config.toml
d_model = 192
rope_fraction = 1.0
attn_scale = 0.177
lr = 0.00243
doc_mask = true
dataset = "wikipedia_en"
MLP neurons of a small language model. Each row is named by its layer, matrix (down: output weights) and neuron, and shows model dimensions 0-191. Each number is 128 + 32 x the weight over its row's rms, rounded and kept within 0 to 255. Numbers have three digits each. A neuron's up and down rows have the sign that makes its largest values positive.
A block is one neuron, or neurons of one layer that tend to fire together. Before each block is what it responds to, as a language model described it from the Wikipedia text at the highest values.

Description: Sports scores and word stems. En-dashes between numbers in sports results and stat tables (2–1, 0–0), plus word-start stems awaiting suffixes, like manag(er), football(er), comple(ted).
L4.down202:179178160105108087159105131138125155057142111159122071141134144113141156057064186144115125136137137143132102096128165141116108073150112139038155164102155122182121175074170158099132141172149150170090137143169101119149097113078182087167099142107155133092094167139149131127117180169082161126178131178125090146143133139127123082148115165099099168096145154130155214109137078140173120163094107035219151116125067133166092144119124125085118200118141121110079143079112184176118142088182146129153126111111182121125112165101141097116088131129125151129147143141129104094144131123122089158

Description: Year-number endings. Final digit pieces of four-digit years after the opening 1 or 2, especially birth dates, table years and citations, such as 18'35', 2'019', 1'981'.
L14.down4:153111075135099103142123151109132144119154160118122156085133134168166149080096153172135139090132105181129073067128098177086145095130172125075132116142168138088186083115141143132148120106072170095157153094197136128140144132115139104123093119154138151166158173077109092106083158144167144186129094174106107167180111119161086099135128160131088098174108096121113203112091147108156153194099201126011100181198116122125081110176168136131102150147145137113120159086131093105081095107119119153131147086183125132080142150140131095130115167139166153122218145154155121121127101144118101075
L14.down31:117139141118069138114099135142115108087148109129126158092127133150132140152091152153130077116170145123128166138156121150097080191160139100126111220100118150104060130120179101152054172103117103086158126079124073098066157151112121133121118170099119114116126058089129125135096120084082128055237154134149160094165172152113098092096199105065132107127120103116136117162092153147112167128147170117096127124142120111129085091089108127172130079142170115150116118138095136069092110138093141105211116108081144129125138085145115136176114137051138120118136154085175142117072189074082157106
L14.down62:063205107129143152106141101144135117103151066106133113097116114068098121124083095136112150068153124063134118215084158093156132108143182172122087125132165134073107169147080101119142172104175117136141168132185092146115101120101041191115123095135120072170127082186104140136114133138133107163102072123156150146137128143131144144123145120070129077161078082051106080084145079127132148113137112087072121113080100097110103121183143145160147118106172141128192086132136169145107152127177103172130138109115165131138089121146137110118138113112102120135168099125083161148180215122165154167
L14.down96:095177084083107097115109113158178163080166141112074146105118135105178109091092178118076108143160146123131114094130088108105148155146108110152126178162108084143146099140171118115062115076070132140127167116136122107078102101096101126115079139110093121135090081079151108147100098109166074112189106128162165103133116150153133154148085109138125093062125153159147193117114106156118113104168106097255088130092124154168141145123121167131140146121123103108111125101107164160124090117112130154114071100142142109127138125103139119082085138102109130100119141131054186139099138132103092082
L14.down258:119148138138161158114129069088210122107175100110084043147101168098138136077110132154105081088137110115120188134132145097138108077150126200145120165171146153111201160097151140148102163124121141123139110138153220091107121132111139109136127085113117110158124135137094122173130136156186159159152135112098126103098166083096169157109154164130154181144102078158096052131071143155099135152108090098156153083093103080050132106106145146138115177124038161197129154118107157104128113062082134095091133167140107125170119156133130122165103109136174128172130131101164114118095193093128083125
L14.down325:129128078172164061172073133116143173162176091103093127096122122131128066158094127102153078145102133107120077144148108126183075112110118124121106123119076108114104110113131077164127128156139103101153189116110145145134081135092136102142155165178068138126161170156191123128172141125124148132125085060151154151099144150199170135101145102073122142122155145145151127161136131137071165153200127140120124238091073138151176122134113079084123129142165193192106140110127138117123058167137124137168118140135145115130088151123145089118143142124164169182142097102151170102128214195109180157
L14.down361:151108095139057147155159132090137122149136177112134159159107201085078110126179141131166130039176127121112098087154102124109111121063131084112156158124130113064158165174171140151160147127147170128122118105132086103212063169124170146163130153134145149084116088049121173188144158070137121130085179121086171162121138110106117115050095081141101155176095146079120111138158102093127133104127124111142153113189129074125090122105096171165109103110130146112176088130136129082119169154116130145145136114185083068070132108167118106091130114107161111134083098127135119136116080139191114165
L14.down369:126086128081107135179128114150149155106122143221130160112127146112076122136125114199177135148076162150122165070114114184116136076181134162133097102102158157121124185145112144106154100143115118084073085158150181132074121125132109184160151167104104101178113152163153148157157094135178139082155131158100121128128166132158144118091099122135124109106122132129176143068071129177140171113162114100200125168152181065196094164144167117113122126129138114111096163152099142126159072145130126169220088096160124110115122190110118121141104053151145083078177173059090131149130150111096132131

Description: Mid-word subword pieces. Middle fragments of words split into several tokens, right after a prefix piece, strongest on ist in cons-ist(ent/ing), also resp-ons-ible, res-ear-cher.
L14.down7:158114141162115140154147154119134102078096159072095119150127162083128116115107139155149112146086074078128150156147098177109117147151108140105162123172104132117131084113092138166162071128105141123118132125114139179186159156162134111108134124098126139118125165110112119095180147144167133160124130079196160106084154102080164130137159164100147094138163121148076020091144161169080145054157163162047096118162141116079155117094156142117109150114071113120141133146145167001113147084154149147162109121088161074101117133105127008131143109155106132121120065116158154131162091144139137128
L14.down49:128055109129144134157095109155137127071128149139110124186146107165174139150122087113174102142088150107121160125147108125163083103177101129131153070090127148118132162168125157165084191135141144129117073139082152129119217135109137162075146155090127110114082116175128147152161186175136105095094117146118119093080086138110151125189134127117111160112184108068158091106097090130096113196179161115024121133136103120102115185117129123149082132094046127125086151103150115105128140109164112165120170146128139105125097182108111124149203208178129160103115151119089126151160066157142124193
L14.down104:187106063126105139144110120134160153084136097106106173161182118115179109130112092108121168122182113169118150166071146121051085102130183109147066099159154125102108131166138091103128142086150101174120180147139097118101127157111111111131166146093074158169184168144098118102155116149126166141108118137183099180113082116121138151090115103169136090127157105153126168146151130137159178087125175050225144085149143039177140138135110143093084207142145138202113135129145077137145159144153099103104178141131132159099202171130122150135091091150127134171152138142108127104113141170143156180
L14.down117:166136175146175153116153171180172151142109101135132164143095112103125103151149061139139139185079130093131090113095101138147088070159171114150192147162133116065146078149146070162176071120091091071128151125139097074125142136205090128113089145122152107078107089120115100144107142111103116129081134143115135098162175101155112148067117159148092166143135100141119140158151190127167100122167139116197140126145064123082171144144102074134174093168088124084115084113148115117068116092178124139127175150156136132146087121168119108099101105102171121158102174054099109126076197104156182128
L14.down155:182149092097122109125084087132128141117150128135129159161103120165128126139104117136080151129124143146183202083104131150146150137104147164211137119119137174113144100148181124177123172130110107136094102148058093096130127158077107044105138101139141143146085176179103163212065145078115174112121185097155140148109154091178147157171068082189070091120123100118141096102143139066064160123121103108139165138133133096090119155116109066126102168103119122163115119077185152129123097065153131141123135121104144195126098163115161100156174165077100151083149081141183106098141160135147125156
L14.down174:132155136102160174170109149120133184080116175128131147190189126094096164123182093122115142104105127103063165112118117159157112094120105210147112128100126157094078156152137148121160106108149134086164105154106120128117152129084157141120098163129125161118106237139166103194135146155124087108146115095153141117120101050215151128155146188085087127149151048150095057158139120137150085134162161158078110111146173094146134152120149104151099092136113152135109187166139182072139112107121109129090166184084103133166123166064135133138133191144098119174148147154187121149092118161132134098
L14.down249:092165094110105115130133067112067169124179087138124103139124163126186161089117103152140113105131092125120151145100149168089070127120163143113124141078092198119092147141109147201172149158152088118106120176146087138128096094092130141112103066071192155143079141168110138101170153097114159128089124127179154129116144161059110142146119146121080100136132141081101108108064141194105191036129106184070116142116153125119100157168084142127151094102192112144149131102151171126195059099196140168112176166125122146157122145134158168153134128122125155123118100188112123107105128084100131181
L14.down251:093129137111171082123126163121131118145149109147113160204143151194093159158179097121112117130182118152140133140089187037117126075111064147113131154137173112107051132084140118084161142121161164085109106115127100143169087135112182162107137190113115134048129168136179111135148119077137148076119143149123131129114122088134122102180160187131148126138175115128114133070144165125149135126126125098191114124136135205140130111048156092128094112106111170111135106127116155158058037129115195122121106122144178133148109127108152091152141104085122132172052102145203156088135138162163119111

Description: Predictable structural continuations. Tokens whose continuation is nearly forced: line breaks ending Markdown table rows, "born" or a dash in biography openings, partial CJK bytes, mid-word pieces (J-an-uary).
L10.down66:166164179170128132163166107069149047061135122136147164108160113157057168140077126129089108152119114063110187172128119053175088115137153179137088217174119145155138130143074111120125108137157062126164137057161127122084145079093116108158141087133118136146159091087124103105114115122179126149155116108144082145095082116156136127139110102114090114152140117141053125156137114156147178097100130157134128092108117108138141136152114169132149156088143112140152132105144065079149050157160083190104188163140107119135154110127135129127048099112128098079105107068090111121104087131141168138
L10.down67:176150120087081116105171107090101097123173084122096160057110186110166117078101116092125163143088104128185103095168132147061124168142132125130102096114103134129118078138129106137159110142139116147132088147148186102157126124076143113131085039130128168120159103175147090089128135092167111150126160093117102159148158140027118137071131086106080160171086129104174086119115135071152223183145143134167128099134098177149147143144172117131124173122131126115158086148129055090113166144121105092105146136122108173099101096111109150142091148080154174163148080145082124093144095094186109080
L10.down82:136126124158130112133134152158116145112103171142187134164059123106132190126146131124163124106135066069149114147153135085126135099124131081175128078123110108147122082108096210171141106155140088136123143123102147145133142144145090098098194079088087148166096176137113173181126088153194142104140112080110149070107116152180172169180153134128121132189114085151138170158144164175129178097082129115126148132126074112114080141233075167145040125121090128108152162138134123107063128134129130106120208148105152162077151153161135156079123173137087140169104116128149140156115105100137071088
L10.down156:108122182082093112127067092128134155152141140060121134132100091144111087149083107100135156189128112138136107108092177125132144150117116116096155122114065033090160106150157179139102148124111119065096136082059118113143091173130105092186109068082141135158114167207177078114112122121109123078209111135118152067165142119129119108117105114109133162142123120131105143154112147144175111091110102108229209096143162097056122163104095139091082167165135130135052164177073167152118117143129099091148120128164112135120114110140117124117130183169136123165130101087117106124144120111092147160
L10.down183:129117147131138179136123105100130111177125076150144087114080130042162127139137109139134074146107143093182111141163144159120184156064058070139170130154141173142095100089190140093102108178120060141106137107093126155125140088119118188115127116152146113115144100084136123088102156095178130114159149102138093104150137095102107110119145107075087097106103179055145143138127163100061158165175169131139186145110139085107130132164158148131101100125113154157097069110164161118152133148132175124087130099126120112125145115050141173059179127154143125150122098181164097139211060112189174144
L10.down332:131076085070160154140168138136113075117115099108079169133162180134136131218113126194125123138103133111168153127128155073155096137173116081128091118113086136168100148156177083143177087105143124142153078152125162141197129113072128090090113119064117123114138123077158145149132186140122148085124136140156090146110113142124172117136189108146061072144142151153151099115180097127082159114145147099255171090137128110110143164123134133122078121155186147153150138144107153076105124113139119136153116134101161188125079073120152126173151134112147137093079138170198086082136134151186105120
L10.down360:149066157183157094142065129153139103145144102116132121144116161130138144116086171107171099141052148135141144135151047127089147157151127131086130052154106162136143146120148134126155065172073101145120143101155171201136126098134058130146152094126149102110130051142149111153072090142148168134115111110163120095167159127072082084109102115135099110153183107121181101132143143097135166173124122072172080136167117147167160151159132155107114115103067112137156148121072124158075121087111190098095138120139078162066172074044179102147130131129142144167103162080079134142151143105148164161
L10.down366:163125132165119087078107150135136087115093080156168100077130140171160099094185169170125126119130090129137158141136125179170105161079148136128160127105121101170087141165153102124157136158098079119120151114096095076111135127061172113102109089156092161151125002107105074112140128127146130126098182114104105153132123068086131091141100135154086108144086111146100128138171142111074099130112096143143171134109140099151105183090176188162173089173158142122178056102127112087125102118090100102091147072159124111067112149205155186150118096097151099118126107115143145168151058094140151083

Description: Paragraph and section breaks. Line breaks ending a paragraph or following a Wikipedia section heading like ==Sources==, before new text or headings; sometimes sentence-final periods.
L14.down3:137173148096108091132129143108138148163152199159119129121179187154109142124146122098075093086099155140114142147143089082143096151161118154152131089075155109114156171118161143167147164135113167159151120146145104112110101138124165142182145099119142133182109215145114129135171135139049146139143108159129135104135128149072152130100113102054132144131073116141065000135089088120101107147115101112255085143171114113140131142126128101124134140125109137124112136116126099045158159121150165117109082102086100085138176145121103140180108099097107093119114155086134157154167158099109141095
L14.down128:139142083093184175152099178082122133091117142132108121106177130133166080138062135148095049105134108161123069057129126116137070150078198110154136115159141126132109076059180117116123118129106121198125160125179154148145142080166112132138149083126119115118064141105123126047142134044195102109178126110100166174113154139069116151150163089070104090117121124086120110122142150110085070074143168135163134116182101128118141091109161102143117131100144090146116150161150154130111120095128099097102194155107122101108101080180132151118139112114184187091114111149138131131069138140089105092
L14.down132:141115108031149111134135087070123126098134106142117125093152084118132125135117099154121149152116192121099082135053103131163133109099109166125117139109168124122130158114145107120127154124097150128137149123108120121089126138128099119170122090147147125111124126103098150132158118169089135130196119191126122130140112148178105068180144134054126127125146134092097129167142117186138112087191143146255121159148117128143150154114108077149111167150133105076134144111137140145169113170122154103114164097097150177141137125145151134123159144069094119111170138076100113148164133089104103118
L14.down175:135166181130133127186099158169150107100070095149139120171095150142082126092117162169163098111122123105135117121103150126140106112202150120117174132136162109127084174115140139140103099119140157149135080098175119111108116093163143064159131086128123138155123173148102111129118185095128123108068122080216093150109104115127115125146095111131169152146111108090134191150128098123138135141100136133255122158162149140115169162176142122073102171120137178189108123148123100170121133128153075114139160142140112157075115104110133114121133082047171108145109131043153140135120147112155154117
L14.down217:100143145127125151089127176105061135094135149141148158161183147106070160133104113101092109110093117159119133132205131206182134121083074084145145178123071130122108109058152147137115185167166165099131109110128146108134141126067122103168043098116179098144169117100187134174160161133099123128084157172117195152194090112107176147154159157111140185139131175133127213101112106161116129108139112134142166194128068104125111156102121156145154101145076112090101143083137152118129161146119085165094110067115148134108114159129143156164113105155103114152148114144141143106146101059088191166
L14.down274:147132138124116163110127130113120111191092104134110131125114076125132166070148075188145156176093061116147124075124135116139109162120135140130100128161144131093082142086145088065089128116145101113099139178153140130210161181082109147157166131106126181088158183125138124108101076120150128182181128146171105183154131116124063066177153116127151111150125165127081119120126163161088080115138157096126132093111063097157071146177143155089129169079114136164102133121124171182123169095144101133160134046038089196127142146149131122110175138109141113106115177142163086153202135162152142145
L14.down291:118096074151109200150089143120116117147085093182100093157144172135091154089123075107146117149182143101145127082040097132137114163097121157104071127143054110146110165172166188122150170110146144104151173102131112087112100097173107182135153118162093139088119168114083169124142119149134125070193135135089124157102153115171118138127182164111158156133106155159128075173141129126106105175178120067159193153107096106121177056143173149148115124146078111080143112197086139143152167144133125141093175148104095085103138115190103171114137159097086089168128144119097118141186128157102157099
L14.down380:128128120120143160119116123160151123115131118134121142118108133111121156127125117176152098108133133110144133122119090136146150115116150127119161124161120126132137105129119120123130120120146136137125136113125119122126142131127110123165112112128106139143112138138132135130131131126133121138124119141134113117117117123110121133115153122109130155136125142131093183136142128146136123116128143104255153120125092126130152121141136117139127125127143114138120141135118124217111123121106130133136108124123115126115133127166144151115137099050116122098107161112119120101144133106083113140

Description: Heading ends, word continuations. Fires on the line break right after a wiki section heading such as ==Sources== or ==Finals==, and on the word piece that continues a split-off first letter, as in N-ov(els), n-av(igate), J-av(a), Un(ix).
L10.down35:136052127137147158153056111091182155115104112093080117193135117140133144127099159128137054094159122138105137122122101104096079081049149137150148090073148113136102144132162085106079120134129141164102097106111111109118117114153088089141129129081162147128138175144171131104117082121112037104154119138034078160133125186119120116111125147090109167063092137116111185154200174134169094134155095119190128097131122104115154122117141112120170157085139124148162091137106138032172101117142102138165108166118072114116140162169095097150127157118097115184178142106121135133109133190093066090
L10.down75:114131139129081149105122116119100146139106091078086050113173109135097118074097108141126106137101110164198136173101124171129172188143024189152135159105157144126161088110161086135130179121134077108123124116154069145146116154143161071112160117169174134157114110226175171120135117135098118137140194141139143132129149043121132167147116151144202134121092167055110136138166163129119134094122081078149147148150160102116140104118159118132190118101126146078064145095166117169163098125109157122126150091113115140135197126106101120119069140084150086123129154170109117138078079108120178159
L10.down103:147114113037118137153128109122059104131118182163128169121128107095120099131141170066081128127184100135152133146123157134115111126121166091148105146115088132098121161126196144142181141135133137090137096152143181105133111162040094093174102089102138083102140084164132125162104139131141109141189130103159203147143121126140188171195162192118094098134188068157075134161149163163115119148128140135197155104130159158145121187117108131128092098192212114089093189128133184161138083162116151100146133072086100171125136104151152147158164146119109138143155110195102113106152133094099106103
L10.down124:153181149138124168068169125162151122123157172188101208086116147142099181142116131138153125082102148058139178140116089179125092108095139116105136191136127089106118089133123128119114085150121105176183201151104074144129134090128106155202112101094135156155076080118122130102093125169065117202137130102134160153171099142111128122174130129129074138094110159131114087119115179159123168130134141132236139110135111147111124178126126124108163104130120141149119074112120140117123127127160037104138088128088138145127104152189141125171123044090114123152113143081058070080127121144102114158
L10.down152:157132125140119156096139170099155041104078153072201164123110096050089143104131104157136167154127135095150096119143076144119161083127095178110137145161101089084112069113099132178116125086146088080214095139180124176117180109126149121139142103221117171107129117103164145142147186154128101120086169101102131105087131128104127184095143127171163118109193068143108096151093151099108115101163106107084172130112108132085129107128119142149128090162119129109138113153104136148105103092128147121131151128115116124103116094087115109120126134217169111137156137138235169148064099116183099095
L10.down153:113182134176127087165080149132139150140104132124113123119169138103084133077099157121127129133103140111200114105131164064162094098173135084114135116192069137124201128130155078129070148142129142115172127092099176163161089112108092077088143170171156181118196139063094104069135114158103131122124136133154068102097126171210077143102123088116106140125108150114091092135159161141117136175094103131079152118092123143153146153112130138151178174126130112125149125125085055098123105220182057128120170117149113129132158127158107143108131081167152098143134091119170173171156183145185157143
L10.down162:163133162103147109125122100117144127097144130131061093131182131113080144203140143098077158137160137075128129126077044143139107126111131160187143080123074103147144058137139126099141170083119104093114132101123115103154145091155178130198169212162073142086181186119141177160172155172095122056133144161185161190145144129103148140138096142116100083109144186090136166113112076118124072064135157134114158134143090133191142139124140143155088180124088131215125115137147165133099158127113113103157113113117112164146182119173116171171098106151139101107147137113117114100105119161112183112
L10.down295:070152156127137135125123178117141106152071176144134126203137155123073118073169129150095116146170114133163108101100102148122169102119144142124205126118149132110146081124069140126118170131153138106184145074146107121129150094093187169146075134137112154183096078129143119105107166080108122121129068124077150113151105150141094126102084106127116135160104096115099097150135084084132069131135163157077068131161101115042145140127125128111172109091061122114110166139192135087129155146173152134101107100134135168102102103162157159168061029166120091101140099134185061145102148107159053126

Description: Scores and mid-word pieces. Fires on the en dash between digits in sports scores and series tallies (0–0, 0–2, 0–4), and on middle word pieces of split words (ag-ree, app-re-ciation, f-ig-ure).
L10.down27:091106173183160152086135094153134144140075131129091124164130156160166126163126119163132122081130123158170170135090076110137116166097139101134179121102152097159144196087136106078086132129114155063115141127064137142097100111127144160118150061129150148179097128127147129107128137131085048106153178091159097186179115093172163107089107084133108180156142066130149150107168064129186110166084126110237133140094151105109137109128118108164174135097173119149146147141141185061153128127112143105126158106144153171164108099155105158131166166111075159073167131150132145146125171072163067114
L10.down77:104117106146085127105117104147152134154164126123123109150118094106114135112152141130177159242077085116124131143171091160145132159091149107125074130107093150171096092084142114136123096168097102128070125115127084097154209090113122166096122111117135166149113085155131179155134156088125197133115198114069072134105124179074072134081137139098111110152148111127148114099102088140125126106172142169167134216107100146096138125209173174153127125159108146116176159145161119133208076141162129120113133056081140109112136180169067119115136182107134137075131088110079109167139090138106122105
L10.down88:164096196148113131145118097169099161129178092095151157140101123136114092131161079118130091067159137120142124118073094099140140102122077169088073132138138171121165169128102096206109129017180126155134142132138125108107137119204112091140163104122124106097106133116181103132150136128155140121185151122107120129147210117112144093097144135094169191105201169060118130155091156127165124110061097131164135144120077098055121170142101121087112173100125162152069092086118106080110099169085088179141095093116102130152130080106135081146107148202124123152122124109162117077113139122126158133
L10.down257:155126129108124084068089143151104112132120096059113110089177154098097136127159093145141136159107134129123155095162100094070130109104114072098076095123121184123110146101111141074102040198151092169070152108082131179151157139176169131181168123104143158121106149085195105120161122166091168083152082158144113071142143154119167047127095096154164094127115153101152115107161157102097128143135146083180128162115107091144093099141103091056129096118102113137114105138130148073176120069112127111101150126046125112068071125148157142147151164148075118129131171130166056151135119110113103116
L10.down358:148100106102090130117122108159169131110127166154097117103138144146145145102132096156127097128131137163084087130200132091167093123160110126169078199139058126136145096092098168113109152176077077132104199140093152066124110156152195147175103157159118140129120110084081089132139120164163056073081107125191104128109112092133174139182148148139127119171166167144086073091121127126143166130156162101076150151125146121161105175167137101150112129071080126065034108163114125111111087150131105125085115158116141102087123127151181174146118114203126177107130153183114085066119097144098131145
L10.down370:142139142156151081133149110094078140116087163115064097122140123126124076119158151136114140104129107175079095117153209170140100147130118130170174050170183123111161119123090075132109170118089114156110122181132107074084084167112123108115174152147111117099117150121082131132114176118148098078174152180138123157152146134131099093132139095193098093151171174143110130118120095137098093167113141104160180181157160170177196203117196086111123123090124134152156066118116075096147101159161125147205128095119152094173124157158141081136140173129133160120093105070080148149137208142112144141
L10.down377:134076122161112130068078168107129128070131165110144112152157140116171100138154151116111157148111088184107135096172124143140134119087148107116128151094120133096121147161142090133098088105191171089132082136124119115131123072159205086107049143131177156190132132124176164156121173135107185045093139122102145103112038108155110187142159117084111125152137110151179137137132176110171107138116166128186102143123128131064130160141126120132130154145090207152150160086120192079097096135135139161149158155088130038096136078070094146121132123137127191104143175157119139084109087135172161117
L10.down382:184114110138137113132175105148135129067153055106165096135109190112075104137100105149164137129161082164073101130215173128102155082121100119120128162144130149142155114115109115171095111188121096102122160118141143078087148125118115127126130161127156149131127114071125099186087118127086134124093101220163155123106129177061131147095133133118134125147206155165111033154116107103136083105144102156211188137092086121112110093145068113155137140088181154095176158095119108165174095112109138116151082166135126053195133125100082075123146117133132099150146160176145147113113137156152155147

Description: Year-digit completions. Final digit chunks of four-digit years after a split leading 1 or 2, mostly birth dates and event dates, like 1|977 and 2|020; sometimes word-middle pieces of foreign names (Suá|re|z).
L10.down49:200116143126130141138149110104133086132134084153063135134091134130143104138153170051179142131100144138099092140166186095175097147157145130225125125108109100117101097170170070040121143153139104127103129103115130119124096086120098098141153119136144064085117136100034078090142139165141092166198099133121131126138170114126081114100091113160124144149114153109093129144062079153112130108108136128051174064176158097158108102122097119131136156120165039129167127086144118144105104142114127111191155174180113172140168111128148133129135128147095104093181170103079123151157189124154100127
L10.down61:145131086151157057125119121182134124156120143129123125152165101119085114126075071182142121143149111143119115133132167124119145092125118151154098194158148141134091115145133113083113085114138098130137181139129121129099084157127093135176125105149149073131098129108087105098097090123131124167134116166163097132142124136086123169105092063135146103167141139163179183160070088157166180068135166161255116051168105159147129183140087119095112123131144103114155188146177077162098115153143104090201096135166143155095115163095142151083106109101120194112150155133087137133165146143140184142
L10.down90:122155108155116186117102127097132134161104083137122085124102147112103103094172110112099181181173105125141140138092146146125146164127122116140071143106114117168125105084119156137116108071142089131105116116149101062064084122152145146154162164125160106118139079103133158095090117122156118150118099139154150161131140116122102090103097068112144097139134164145105137125117114134145158094067138140154150076130132143148117067088137133125125127138165120141126178062121127255115111068184116086181122107139152190155151136112130146133154134098113147131144183120032146102156117154114153181
L10.down114:156171152159133110094122127075112091109109070139154105049088125140166134135134149138081116131136023147097168183145112127094137146198138142101100115143105102211114134143102131139140142110131107108136132108087121137133162108151113097107129113101110185121087118101113110093124073160156086165202171073104096135169138113166114162124163123135147124092113175162170088150146124130152131151075149071073149158114127128197111179156112092180101135057140131138137117120117124118116048188102112175165146122170130133095125149185131117111146101083107097198142180096152132189126067119160102060
L10.down244:131102169138206182103082112157105143186096128161119106169092159151130103154161122136156132122067098097148100124135166097128164084109107125132152113112156092166103127089173163143193090157118120120148097093075104154100143159135145159133199164166162189111117196127175145106121110101099188105135117089116104089173101097133149138111110154147092047106190087099160096147120115124086137196142145135049114176081098159124045143114122081119127119135137115087125115136118184212141128123137107104107132091151141101104131143087091086091110152069174128114139101146152137209109136150135086095
L10.down309:151096100135094136128106118147094122150099124129106101130130189121122115128086135163119135137085118130121181138119120145134165174183170065109059101141164158186111151111116127099090085053147076131138165132049127069125125098116030114136152119136175120106113098102165170118139134143151121139114075144129121158107104151145078110091075139121117126125141153075182178109117110160144160120132207130175102065171127192136129152127100181134081165148187087136109138112149129183082092148099097123145108108177161125222192136160106129171140147048167105112088118117080159077119120130147126132
L10.down362:126091142133188124116106133153132127136150101144132099136110191162172151105076137178170117092113167119140173182114103109161175121085134088076130108117181124151133164099145160134168158120144110127107132122173088145141121119102125126083160155130171120146134217118108128148107099179157152104127095127125115132122149111056161071093116078165082123164118112074155139136140121122087066132162158120111177116178107187105100093151091125191067158149177060159142139125146196212078048083132124089165149102123196120131153111110076128119111087125150062169146153094126141097175173130109102113
L10.down381:217095131101117094139149137152128149127151193119208110156114136084089132151153090149138138191109118091094102104101137107154195121142075160091147078134142113139094166115120120128112137109119117151145112177108133102114176122092128097123141115088124103096144103107124064158191114108132130173148130093145139118053138127153147135122130091107151112150146204110113130099081128120047118123110178125218139130137105126161099135118048036141107173074133094104117119145116159129116144186032126047093116129129147081128134141101171117076118162103075106136196093132113133165126150082131146154

Description: Year digits and "of". Trailing digit chunks of years and stats after a leading 1 or 2 (1'988', 1'983'–84), and "of"/"to" in sports and biography prose.
L4.down355:169139136144134115125141111103127172121171110108082108144103110069162153135129157097112124129163102137143084121098143169104159173089146092102125107112125141151179185114147114166070205145137127151112184116134139105142164093073115176221162130074078113122118104148143149119161142088157149127140111111187132111106137118122119096142177094125173153108103201053126173070110049138119094103112118154079173120118139147137113138182122128148131106145064155133196043127126125099142130182213119179109081126108114149129173135084135189177159124137135139172125093192174146082130130099094162137